MLP neurons of a small language model. Each row is named by its layer, matrix (up: input weights) and neuron, and shows model dimensions 32-159. Each number is 128 + 24 x the weight over its row's rms, rounded and kept within 0 to 255.
After each neuron's rows, "fires after" lists the tokens most often just before its 100 highest values on Wikipedia text that the model never trained on. A number after a token or word is its count.

L4.up223 [142 117 145 165 117 130 145 127 144 136 119  64  86 156 112 159  85 116 162 139 133  86 151 124 129 110 151  93 113 123 140 130 131 117 128 129 125 147 131 125 129 133 121  72 135 115  99 141 145 113  98 123 157 114 155 122 121 138  84 137 120  90 156  92 102 112 106 166 151 135  98  97 130 136 143 109 164 131 142 102 167  79 128 136 126 135 152 112 112 140 135 127 123  88 154 135 154  89 115 152 138 139 161 180  79 170 120  98 131 106 128 142 108 150 158 141 152 137 113 162 121 137 132 141 121 135 146 156]
fires after: "." 48, " that" 6, "," 5, " \"" 4

L6.up27 [122 137 108  93 132 134 114 146 176 120 134  63 132 125 122 146  93 111 135  95 143 133 124 101 137 146 142 108 104 102 146 155 102 124 203 147 155 164 134  90 124 134 144 141 129 123 123 102 117 136 128 163 139 139 122 160 158  94 142 111 141 147 156 140 125  87 122 126 163 155  94 165 114 126 140 104 143 110 157 169 155 114 139 119 138  91 168 102 103 117 116 146 170  89 132  89 120 116 143 159 126 126 157 150 134 117 177 169 134  76  45 128 125 141 108 129 136 127 113 114 112 134 146 117  96 138 108 109]
fires after: " M" 15, " c" 12, " St" 11, " J" 10, " R" 7, " L" 5

L5.up93 [102 117 113  81 121  87 125 124 125 155 124  81 167 118 105 151 135 122 125 100 152  76 133 123  79 135 121 150 104 124 145 153 157 120 132 139 109 156 129 130 157 124 114 189 125 129 123 131 152 125 165 117  92 121 146 155 128 171 131 145 152 138 171 115 149 131  79 133 121 136 143 163 126 125 111 165 114 116 103  55 133 136 118 131 133 126 103 123 108 115 130 185 115 108 141 125  82 142 117  95 128 124 130  82 111 132 101 106 182 111 133 122 146 152 111 144 109 126 113 103 114 133 136 161 151 121 127 144]
fires after: " V" 28, " F" 22, " v" 15, " P" 12, "P" 4, "V" 4

L6.up193 [146 143  80 129 140 132 162 121 140 135  77 150 106 171 131 133 180 122 134 160 119 107 112 102 125 127 128 185  87 114 115 158 110 113 134 113 124  98 145 106 106 176 110 127 109 142 140 141 126 123 129 145 134 149 137 152 130 102 155  86 140 102 163 106 132 177 122 107 116 110 105 143  78 123 118 127 136 178 145 163 159 155 106  86 125 138  75 145  95 155 158 152 125 122 116  74 134 153 111 170 104 145 130 158 111 138 130 102 119 122 107 165  89 140 116 163 164 116 102 129 152 117 135 130 139 133 161 159]
fires after: " D" 19, " O" 15, " L" 7, " J" 6, "L" 5, " Ol" 5

L4.up23 [110 109 126 117 154 106  97 167 159 144 156 127 147  88 105 115 109 154  99  70 143  83 123 122 133  85  94 128  89 131 112 130 125  83 118 132 164 140 105 128 134 135 172 124 166 116 105 146 115 106 108 137 119 154 150 135 136 142 160  83 119 132 144 110 121 131 120 151 129  81 126 158 143 155 167 155 136 160 105 155 103  96 130 129 122 122 152 109 125  93 109 139 149 131 139  98 127 131 171 128 137 141 154 189 107 143 170 121 105 158 138  92  87 158 131 174 112 128 119 113 104 129 139 174  80 104 159 132]
fires after: " |" 78, " " 15, ";" 4

L4.up470 [110 142 113  87  90 157 125 126 119 153  79 117 102 130 143 126  86  97 123 108 150 132 116 142 120 144 143 147  85 122 142 125 157 120 117 101 121 109 148 123  99 149 165 146 157 156 122 108 114 110  83 156 127 129 138 109 131 132 144 129 128 119 130 122 185 124 131 135  82 135  73 194  90 119 170 132 145 151 134  99 118 151 142 132  97 109 132 131 146 146 132 158 100 126 138 125 139 138 144 141 112 177 164 135 141 133 117 143 145 112 137 170 112 143 146 107 125 108 130 114  80 111 160 209  91 106 182 100]
fires after: " " 62, " (" 6, " the" 6, " G" 5

L2.up141 [105 124 117 100 120 114 161 126 149 147 178  92 138 125 160 126 164 111 146  81 118 156 117 111 144  74 137 140 109 162 120 166 105 102 122 122 113 116 154 113 155 141 117 111 117  88 136 141 103 121  89 155 145 163 162 164 137 129 155 145 113 126 136 147 133 118 137 123 143 156 117 159 174 155 124 109 146 175 111 100  78 125  75 127  91  92 150 129 134 155 139 138 140 120 104 151 133 135  99 151 132 133  83 160 141 105 115 113 153 116 115 112 119 115 191 102 117 112 160 116 173 134 109 150 167 110 161 115]
fires after: " New" 34, "," 17, " |" 11, " the" 6, " in" 5, " Los" 4

L5.up580 [121 125 123 179 113 148 100 159 144 100 111 131 122 100 158 158  87 142 117 120  75 100 106 152 119 144 146 149 137  91 107 157 137 134 101  85 128 105 113 103  84 118 127 126 127 158 135  75 113 133 141 117 143 144 144 147 164 148 103 110 136 157 146 186 149 117 111 126  96  89 113 152 115 131 125  99 177 153 122 140 110 152 127 162 108 130 125 142 156 127 155 176 136  87 126  94 122 119 153 130 110 139 111 141 117 158 129 154 131 133 106 124  81 174 149 115 141 149 120 153 135 107 122 167 105 133 137 100]
fires after: "-" 33, "|" 8, "ning" 7, "\n\n" 5

L5.up306 [101 107 133 153 127 152  67 126 147 133 124 169 144 120 138 148  88 134 125 111 154 115 169 131  81 149 143 125 147 162 170 156 101 137 128 140  85  79  89  85  67 141  90 138 108 139 134 123 133 117  90  73 103 151 101 157 157 119 105  88 121 119 149 157 132 116 115 114 108 142 145 152 125 112 104  99 172 118 130 120 148 149 153 153 146 105 147  94  76 109 143 152 159 136 158 135 166 149 122 108 107 144 144 167 127 157 119 150 132 110 113 112 123 125 127 112 102 136 148 139 153  91 134 108 159  96 113 129]
fires after: "-" 21, " Language" 8, "ning" 7, " Release" 7, " Total" 5, " by" 4

L4.up343 [112  40  76 130 175  86 110 110 119 114 141 154 144 180 158 141 132 155 121 117 117 110  92 150 137 110 143 177 150 145 113 127 130 114 128 132 121 137 111 112 138 149 140 144 107 119  83 134 134 104 114 143 138 146 141  85 152 103 149  67 161 122 117  91  93 152 129 143 102 160 160 111 135 119 159 137 183 127 140 177 128 151 155 107 115 152 121 121 105 145 148 135 108 105 155  99 100  90 135 107 123 127 103 139 114 125 122 157 124 143 153 117 155 124 101 123  92 103 123 128 143 134 113 140 104 152 117  74]
fires after: " " 41, " |" 16, "," 6

L6.up582 [148 109  98 127 148 104  80 137 112 141 137 128  83 152 172 118 132 162 169  85 188 109  91 102 154  84  99 131 150 175 131  86 116 119 132 130 117 152 130 129 145 171  97 129 130 127 137 149 122 158 117 162 149 116 106 160 123 111 160 132 117 107 102 146 107 130 113 128 142 119 114 125 121 119 150 154 121 116 139 122  87 130  99 105 158 125 139  85  67 151  93 139 150 124 118  96 130  89 118 145  87 136 128 147 163 142 110 124 163 138 105 185 147 155 139 105 103 122 119 133 163 131 135 141 106 148 140 122]
fires after: " " 20, " +" 19, " −" 17, " |" 6, " hold" 5, " I" 5

L4.up34 [110 100 127 142 128 100 102 177 100 102  90 109 171  89 122 153 132 167 127  97  81 125  91 149 125 129 126 143 144 180 127 148 154 117 130 172 108 125  91 101 143  64 124 127 152 107 119 147 122 116 116 134 126 159 199 138 119 140 108 116 141 181  89  88 120 173 105 124 143 137 138 168 142 140 161 142 144 159 131 126 102  85 118 135 100 121 137 161 110 103 114 139 172 140 159 132 115 102 133 122 155 130 135 157 110 150 144 104 128 173 111 121 145 105 138 158 114 111 112 129 133 144 110 150 134 161 159 104]
fires after: " |" 26, " was" 25, "2" 7, "6" 7, "8" 7, "0" 7

L4.up193 [146 113 118 117 153 116  91 124 160 122 127  69 100 124 178 171 166 115 115 132 142 131 116 122  89 131 117 201  75 139 136 156 125  83 154 108 133 145 121 139 118 134 111 124 142 135 133 132 128 121 136 123 125 101 173 107 164  98 124 155 109 100 150 165 112 116 126 114  79 170 115  96  95 136 121 154 144 112  85 115 136 109 119 101 115 113 137 104  64 140 118 136 148  90 144 114  98 168 152 168 106 167 145 147 137 126 167 153 134 143  93 129  82 147 103 136 144 103  91 134 119 147 132 111 170 142 103  94]
fires after: " G" 16, " J" 14, " P" 11, " St" 10, " L" 7

L5.up599 [106 124 102 132 108 117 128  87 138 145 102 106 140 145 110 130 118  96 104 119 123 134 116  91 170 137 148 138 130 158 139 125 175 144 129 114 139 113 126 128 126 190 145 145 137 109 136 120 127 115 102 104 146  80 149 106 140 103 125 126 179 124 121 112 145 156 129 125 108 100 125 143 140 177 169 117 175 125 161  91 130  68 165 129 143 173 122 107 101 137 142 114 109 108 154 102 116 124 146 142  99 135 115 169 136 182  78  95 129 135 112 154 124 141 101 135 143 136 114 124 106 126 163 130 142 105 130 132]
fires after: "," 28, "." 28, " (" 10, " Website" 8, " " 5

L4.up364 [147 137 139 116 110 114 164 106 131 142 115  95 132  97 151 114 112  95  84 101 146 129 104 153 154 104 106 178  98 106 143 143 168 129 124 142 120 141 147 138 201 172 130 154 145 141 141 105  97 131 126 120 135 128 139 157  94 161 133 114 130 127 116 155 118  95  88 132 171 118 163 161 162 140 148 141 129 141  99 108 109 124  86 139 165 155 125 113 116 117 169 125 103 130 125  75 135 128 128 147 100 137 150  98 122  94 135 111 151  85 126 136 139 136 133 130 143  97  99  98 154 136 104 112 146 141 128 142]
fires after: " " 59, " P" 10, " V" 5, " F" 4

L4.up602 [137 149 110 114 145 125 102 106 130 165  98 118 147 165 110 124 121 100 146 107 159  96 133  59 146 126 160 146 114 145  88 114 155 162 127 116 108 118 142 134 103 186 148 116 121 129 149 133 121 152 111  94  65  87 132 148 128 142 114 145 145 123 156 121 126  94 132 111 138 120 112 147  80 141 118 163 179 160 169 114 118 126 159 149 146 117 123 116 104 148 104 157 106 100 134 129 138 123 149 117 126  98  88 168 113 144 116 137 143 128 100 133 144 135 137 133  89 126 118 133 123 112 151  83 121 150 117 127]
fires after: "." 42, " " 22, " (" 7, "°" 6, "-" 4

L2.up70 [123 135  86 118 126 100 120 148  85 108  83 135 120  84 149 122 101 131 105 145  53 147 136 138 129 134 149 127  94 145  68 136 122 160 138 133 103 149 114 127 134 161 149 183 155 139 116 134 139 109  93 143 141 125 131 101 141 169 118  88 136 109 125 133 124 125 174 152 122  99 114 169 137 180  91 168 157 158  78 108  92 137 128 127 103  95 108 134 136 126 114 165 137  83 134 142 146  96 165 116 179 134 117 150  74 114 122 132 114 113 125 120 126 140 143 133  90  96 136 163 127 118 112 119 147  94 138 167]
fires after: " |\n\n" 31, "\n\n" 17, ".\n\n" 9, " " 7, " |" 7, ")\n\n" 5

L3.up473 [126 127 112 180 133 150 125 117 151 147  90 141 124  49 118 111  72 163  88 124  84 116 163 120 152 148 124 144 130 113 151 156 119 130 143 124 113 106 103  92 116  97  93 177 109 121 115 107 161 150 116  82 136 133 115 143 144 106 127 108 161 155 138 190 168 131 142 173 113 128 137 137 122 120 121 132 143 155  93 159 128 136 125 141 115 100 120 121 125 171 124 141 133  99  78 129 108 110 191 106 143  91 133 146 132 145 119 150 112 151  82 134 125 178 154  94 110 100  90 122 134 137 126 163 113 145 148 145]
fires after: "-" 29, " |" 26, "|" 18, " first" 4, " second" 4

L6.up168 [142 124 125 134 124 135 119 188 116 162 133 129 133 109 148 141 110 110 135 101 102 134 131 146 117 110  96 117 130 158 121 128 152 111 151  98 130 124 137 122  82 158 140 112 178  92 124 109 112 146 136 165 110 164 167  93 159 160  84  87 137 131 133 130 115 120 138 146 159 118 142 183 155 132 139 149 128 102 124 191 102 118  90 119  85  87 150 137 116 104 129 127 123 155 138 103 172 146 110 115 130 142 101 152 111 114  95  99 143 183 159 164  75 126 136 136  78 131 138 133  90 135  97 124 149  87 150 150]
fires after: " |" 73, ";" 14

L8.up368 [169 117 105 140 132 127 160 152 120 142 140 106 106  97 130 106 141  39 148 171 160 138 110 129 102 114 119 118 176  88 132  91 116 130 133 105 126 160 141  97 149 121 144 129 114  98 145 155 152 126 122 104 118 110 143 151 126 145  55 128 139  89 126 116 152 125 137 142 123 134 122 115 120  97 149 125 142 138 106 113 143 119 134 115 152 146 190 154 147  94 115 104 128 142 137  77 107 124 155 144  95 155 149 150 169 140 131 111 128 126 121  91 140  94 123 115 175 121  97 132 105 153 144  95 114 122 157 149]
fires after: "." 25, ".\n\n" 23, "," 5, "\n\n" 5, "O" 4

L5.up493 [110 154 135 113 120 115  92  92 192 104 106 142 134 108 161 170  92 119 120 132 167 103 154 119 155 105 132 106 150 138 133  93 121 134 138 132  94 101 123 130  83 128 155 126 153 111 134 133 124 162 103 102 162 125 133  84 122 100 138 110 102 120  72 103 128 140 132 145  93 170 124 168 104 139 162 156 110 134 161 148 113 129 140 105 172 137 161 115 127 132 100 130 120  77 185 125 169  80 154 132 149 158 120 131 131 143 124 117 126 124  95 133 134 132 111 169 140 147 121 108 118 122 124 141 128  97 120  89]
fires after: " " 64, " (" 9, "–" 9, " \"" 4

L8.up175 [201 146 108 120 133 111 141 125 135 141  89 119  72 122 121 131  93  91 151 125 135 131 130 131 121 106  99 165 143  83 141 102 134 141 152  81 146 118 106 132 143 164 146 122 154 137 110 105 150 161 100  98 147 105 159 115 124 136  79 103 153 107  92 125 143 149 120 145 127 129 134  84 183 129 134 102 172 131 128 136 162 132 160 120 104 104 143 163 160 149 139 111 152 151 121 113 119 127 137 109 114  81 101 156 124 168 170 169 147 132 154 132 121 119 161 119 102 112  74 153 121 128  72 138 120 112 130 134]
fires after: "." 40, ".\n\n" 13, ")." 4